python train.py --n_layer=23 --d_model=448 --n_head=7 --n_kv_head=1 --head_dim=64 --d_mlp=576 --vocab_size=2048 --activation="swiglu" --norm="rmsnorm" --norm_place="pre" --norm_eps=1e-06 --positions="rope" --rope_base=10000.0 --rope_fraction=1.0 --qk_norm=true --attn_scale=0.125 --bias="none" --tie_embeddings=false --parallel_block=false --init="normal" --init_std_qkv=0.0252 --init_std_o=0.0252 --init_std_up=0.0252 --init_std_down=0.0 --optimizer="muon_variant" --lr=0.00764 --lr_mult_o=3.0 --beta1=0.95 --lr_head=0.00557 --warmup_steps=0 --schedule="wsd" --decay_fraction=0.76 --decay_shape="sqrt" --final_lr_fraction=0.05 --batch_tokens=131072 --seq_len=1024 --doc_mask=true --train_tokens=899800000 --steps=6865 --dataset="wikipedia_en"
MLP neurons of a small language model. Each row is named by its layer, matrix (down: output weights) and neuron, and shows model dimensions 0-127. Each number is 500 + 40 x the weight over its row's rms, rounded and kept within 0 to 999. Numbers have three digits each. A neuron's up and down rows have the sign that makes its largest values positive.
A block is one neuron, or neurons of one layer that tend to fire together. After each block is what it responds to, as a language model described it from the Wikipedia text at the highest values.

L12.down72:522459506581498487517463450570529510541471500547510492555501505434526511503561435533630533490496527469511524508545455551539527478405535461570483531487548438467485470526507489504506651450535494486478564545530496433458574545500530493478508504517454475483560516500570476528526502506480476416419548493616558518519421506518455489506522582512562535516515461448481504449489451509448561480493
L12.down265:435507525556484512522525473477493490463590491451472497452489531526523497588497493512518505450518564428541478497496516596520506513442484500512497450514515500448512501448541427493440516488538531507542579499450489458423509522513566453472488473515447553472538497488508495513479529575525515416432466493505472543428525459488594514531440492517475489505457454520510444496534462476494455530534
L12.down360:539539512487564552439509428513501475549486496432430543468468519432570499546558512447514479499476480488489493490574454492492548477486431453569515543522558431552472472529522496568525527510493471521445452499430576567488491446593499487452420528500533530443499445490528484540511528433503577533515473474494442501484506546554516501523511488464541476482505520517493540455562483467501447483442
L12.down423:485448477529491509588446537447512517463511510463438540608469490582497486497467521481504522551483570533505504498503441512528486528490577459518524516549483466481506520473510497491413496496509505450506578566508525601501514541521501559463526530569538552512483452562431464449530445489540507507493556532478448488418453580453595527501492538566554505516506493561575491500436444527481566461422
L12.down446:530522451575478492473496519535489462461480415491516494479533444468467464453542579514507493494518544517510493496482564523545529476589490552359473527514515527519504491520508461501524513497514583541506476515595548487408439447462496506461511494538521489458477472479532427523486571480571500485507507521539438501456484560478418502559510622562459453405530540494456522525472514553427558443489
L12.down489:509524446504516505487539493500465501532447489561482504542549487504448471503557486480452553522471488403501459539400541497547478451484438530423521528479534477472543423483453432592517513494524566516496475510444456443491485451432506507535543474533437494434481488482516596543511519483504564519532526481486496549481575538511452501511538529525502463414560480469517458444446485480586507429500
L12.down530:521497495463540430531468514522541466526498442473559481515485511388506544449480474511531546518469470474578481538472432485452503481450482553470583497508419542473476528523565522522394481482467437476554553542516544459489556460530547457481560530512484545560454440517427489565525535503473433477532453574478568490475551464443467477506495436605564537564526421431560429539521521549512456480516
L12.down554:487481455470544417427475439553510471512471543455563444511440469506473493488490497532474473439461449498498440467531444431527454585478525460533562443483578444528557540511534494513514471514509491506573392531557462522494496537529570461440505434495517447508552469505520498488479493499529505459599489494518434496527447513477517517580580539504577518461512519530454450564480561471446538422480
Description: Copula after subject. Main verbs right after their subject, mostly is or was, especially after and or a pronoun, as in "and is credited", "He is", "which was".

L3.down108:513422463497484531524498522482565540540526499474480498535460586433590521451534503528563496539446521466478422481515515464538432448587412437484483411567503505499498552561496416556440587546494493407505497412387564483506550551547466529522441517546546485449504559549514467490515505449466475552441427571442526508465558527499473504481517496523460430521505546558524425478468464482514449455506
L3.down156:468509498479499531475457471470494512468525535477555511538487506497428471441537495513455413524471487477458548552546494495481567427467500456591527522473463489425457515582474492551474469499477489496453425484554552607505486478523488526494511534551501548478508490469385504474496426475453515412533500509489483520433513497483510524508449591463457467435558522498523455512510510480399514499500
L3.down190:480478499549485519437499471471502495541431512564471474458479581456511477478507577520472477525450523514545509437446451484526508484488471539482508451433542449487536518487524519488526561511504499487505437456491493504461474449498525463537516518481518528530528544489539473537569515509566474501491550476547517478570524425501502467518513436529454493508517570537499509517561526488492504543445
L3.down238:550476441501427505436505493474472417564522564549597514408581443508403480416537547575442507414458558554529512514517520492478491499544490511457512506520456511485508528502495461446470515502541578475530449457523520477544467544476465483498539535492449510455451539495452466537494471491505434521473475517439541467528508496540440566445474531488520523466520518472442447504505552523415483548469
L3.down363:513534535507461455494455494481600485516471472443539533564544508495546572449519515451478464482520486541525538591494501540519506523495474465550468477516485551475497467534404508469484502452461481477436499555576456548502413563522509548521565480523495464469487514421495500561507526453450589447463523483518480572550502504446488516473441566500472535515578449552433544530501522493469468462481
L3.down426:511563513504503520505559477500579557552526460483520496512541514465455427420523565500558500488500473447502522505502456537447490493556492509525522459496483454491448516495522475482534523494461550510496435535501579518520471541551512504490505516461565540445442516498485401521403587529482487462474534571507460506418505528527533476516466484534551481542546486469478526545542505491399464492485
L3.down456:552475499496507491495533467499479537534512544476528457448567455522480501441452493470592497502555456512456452483547500541498561473503511458441482506485472470529476432457532507419536538564472492486497508609433480512521469509499435456412469491446630509523435513504533428444524539501469435487479487486522494532441534438540468540487531513535493543472532541530561507487492534504441434473558
L3.down558:533499512478423480483546423464508478554522548448484483547497484475472431476512508518478507501508481458538502551501500464506468462489447470524488487532501570557437581453476413486461496533497549559473459559470515483491477516491504516492494506488474539493439471564521447502477589529486455494481554532452511494474517456546501536581480482469510486473494470476464425530450454495455495489471
Description: Split "com" prefix, sentence-initial He. Fires mainly on com/Com as the first piece of a split word (Com-mittee, Com-mission, home-com-ing) and on sentence-initial He.

L11.down41:459527500498560496515419538489440505535454496546496563586458554436549423517508392529563482476506494408614505490456478525468542441510534491468477488429513451546547494497530504454504532458563486540457475485481523486520471540511541464498557538448560419501556477461445449521484403482559468465486519519445511436420603502538517431460532410489520563492545444543505463453546473546436585484494
Description: Attribution verb endings. Final inflection pieces of reporting or judgment verbs after a named source, such as describe-d, believ-ed, though-t, hail-ed, before an object or that-clause.

L12.down33:445463523468435537406523473497506478493525482528478528493403540501557488469500543482529538494470535519532486616490498504527472495517524486466472514485459466511491519470587510468553484508423437466573496467594472456581462493534478500518545479526519591498447528475505548472560420427506559562543503517535463541446501518515537482524444464444532492481477511519469495456501576508504542479537
L12.down121:516513465586541464458557515590483500458466521471456473518474447524476423485474446509479515504479459512480478569471472495491422509471502460484575532488473459512455514459494459451440580499433440524454473537457498451490538503479542464513423500499445527510523523532459457530476454402568441459501521489466505488516462536521554507473432473388480551496438383442525447462460510471543536542481
L12.down158:510527496473529435529523489462451523421496510500498520551511597484487486488560455475524585540505501471538471412547475491547498492487530477542531431416479478499462439510500509471545530430427545464462438572550555537551512443533539461522480523399606449479517498478461502468547494508478493559553485491512495499461501523499497515553430500428578464453464451534509544508485524475511451457494
L12.down178:498482504510544564498422513471544522459547514492533443414542453522434479493545445434453523486536553513538463517516526514517462580516457512515487538497516457475471556500537532503485511454503486506486548505494512488466464465512449455417553437474520489529512500516506443434457524445463571497480491535522567536532490581527507491574564455452491575550520485537503523526483483466493591575480
L12.down271:435499497511546472528488421538473478512465492462555560492511491441551466425510497461527480512466520443539449494548455497513464484509521458447509418506581494568519516449536498609578476518513551461486476532475550446455489502527483519436500585410470573453530496514555466491497498516562530434504468513471510509505527484548469493477436473488495507456524576450531453497555485432490499464529
L12.down272:541473531417462470480541524430511448570477488517493411473489519499515439493476490580452488552518440561534582476475470529561527557476609495504505538512499508489510526486460538480518419521533527537407540528498498528492536503547599528487456537495520583517493420496541482481495445604506489553541511453545519504582495480456496525518522549480542434498468494484517441528492571425449516466495
L12.down337:483527530460457490486519445515539496561498443474527590502531536485555523493492517476490477464503419637476562441500454512545611494530500504454544559405447443449511565572512503456495471411505465536527568450532453498505484506451515537477461526512490512538448509491504490566410534488514520509533427505493504503502505599510497516570562498485474503555508510475485502507481453471444484506496
L12.down424:443492432461527417502603513523512490438536468490533448538506498481529453528499565583445527486478509501575502516504526461547540470518494467445489472524511475519494546471482517533419522443502536637521485491504463564480479469472490429497469568558553527497564448512449543521449510520541549496522477471514489468521522478499556528472447416518439499496512461530432436439550482491416522459429
Description: Attribution and description verbs. Endings or stems of reporting and characterizing verbs before a quoted or summarized claim, e.g. stating, described, believed, considered, known as.

L11.down405:451514528510540544465546414458460563442564435552454551417472460451508496544454462525467483529492504507488485506425466533551550511535484588559480553566500483549511467500464470499528518492545486532482505508447497461524431498487554480448452477538460535556422482602493489497443484557490536494533510576442520533408517548483530478517497461494496501426499525439526423507484469450558435438460
Description: Past-tense auxiliary after subject. Past-tense auxiliaries and copulas, mostly was, also were, had, been, right after a subject in encyclopedic history text, e.g. "The station was opened", "He was born".

L3.down132:455504453519536565485538478479547509507487543515513485564468482497478446563555523498474497506546493512420515475499510486531590541537494520519439534507503545595457509586510563499536430543424530393544472502482458571442490567474540548391425479517536492506434549506574530458528478500528461474560469471555463419540516486472515498562460519472511460509531520452538487526537528501434492582484
L3.down202:496557519470518530578437462522504642477521504497464516512550472398530424498537452571471429469477490515519546485509469446532482617464505574542535556514482459536458482495584473508457479497532488460472538483552401443485503476460561511530495512513494450468444499460506498438479489499461621468489533519525564490473502452492476523470506422499520452563552482499470552515563596526505520501519
L3.down296:564507498471502472433508538513499429482474494433461409534557599450492510464549543555511420479553423437503519521501502570505509460429498560508527501571509501467427443501494426532455481515471526498510521507512536493489544425547458507464495511484511464480551571438532468524439521476482444511549543462416530490495502481504514507497487514501538490503542519515504571502518452418491428529463
L3.down322:518473496506528482544506462579450532541491557563498413487432509564559512534444489405522490411465454533555467494518581519499577474526435443480517474446544501498535452521453515481485536470471459470538532463473506501496502458512504559493465522540436552508500472485546565495490518497536546554534486507532481504453506427554474471526469514487418540529521495469528506463462513516517508476562
L3.down361:551509497507500483496467562459506543484458564499454490478490486461532528460499460458470545396495557504530426529458495496435501463499430443500558501458495525548542549425479577468467471479507509441511443605523469435514494490520518532526540533441575543512539570499478518533518494471486449531513543494512529542462426507434537546520483487435520536497544485506400546436530471474470501506490
L3.down464:445528474426546469539541502452442601544492492539444491422482515485495437515548464452538462462506496511483517477482472527473433481465495542478478545507471470432455533488494473501489437477457472450480557477544477472514476549506568483523490483544461562437512507509456476486448488479475484513484442512466506530500489533515459514456493442533504509453488470456521532536531462524548536484513
L3.down487:552468488486554503571575469462485519486472449501468446470475438544489503469557514471495495494473512507510477447439528480508438470470510587391520490565535489529441505594497513412450489539380591485456488581511481490512485486581492508497548466516508583471482468499636508534454464516471490496482536559392438447446475489459484464478521510445455500515551529478411493500497468465528525535562
L3.down554:534427403464524467542475534541560449529542477551428486455457491461484507499495522484483514475496493509533536476512535466492506562492537422496453549468538516439449568516508494501544485568515532504428435510517496530601560542486471451444459502487475500532498514416553509551514493454576553592434499481486475530546536514492503442557548460559445480436513558499482455494514514470448515471517
Description: Word-initial fragments like pre. Opening sub-word pieces of longer split words, strongest on pre (prepare, preface, preferred), also sp/Sp (speed, Special), an (any, Korean), and ce (recess).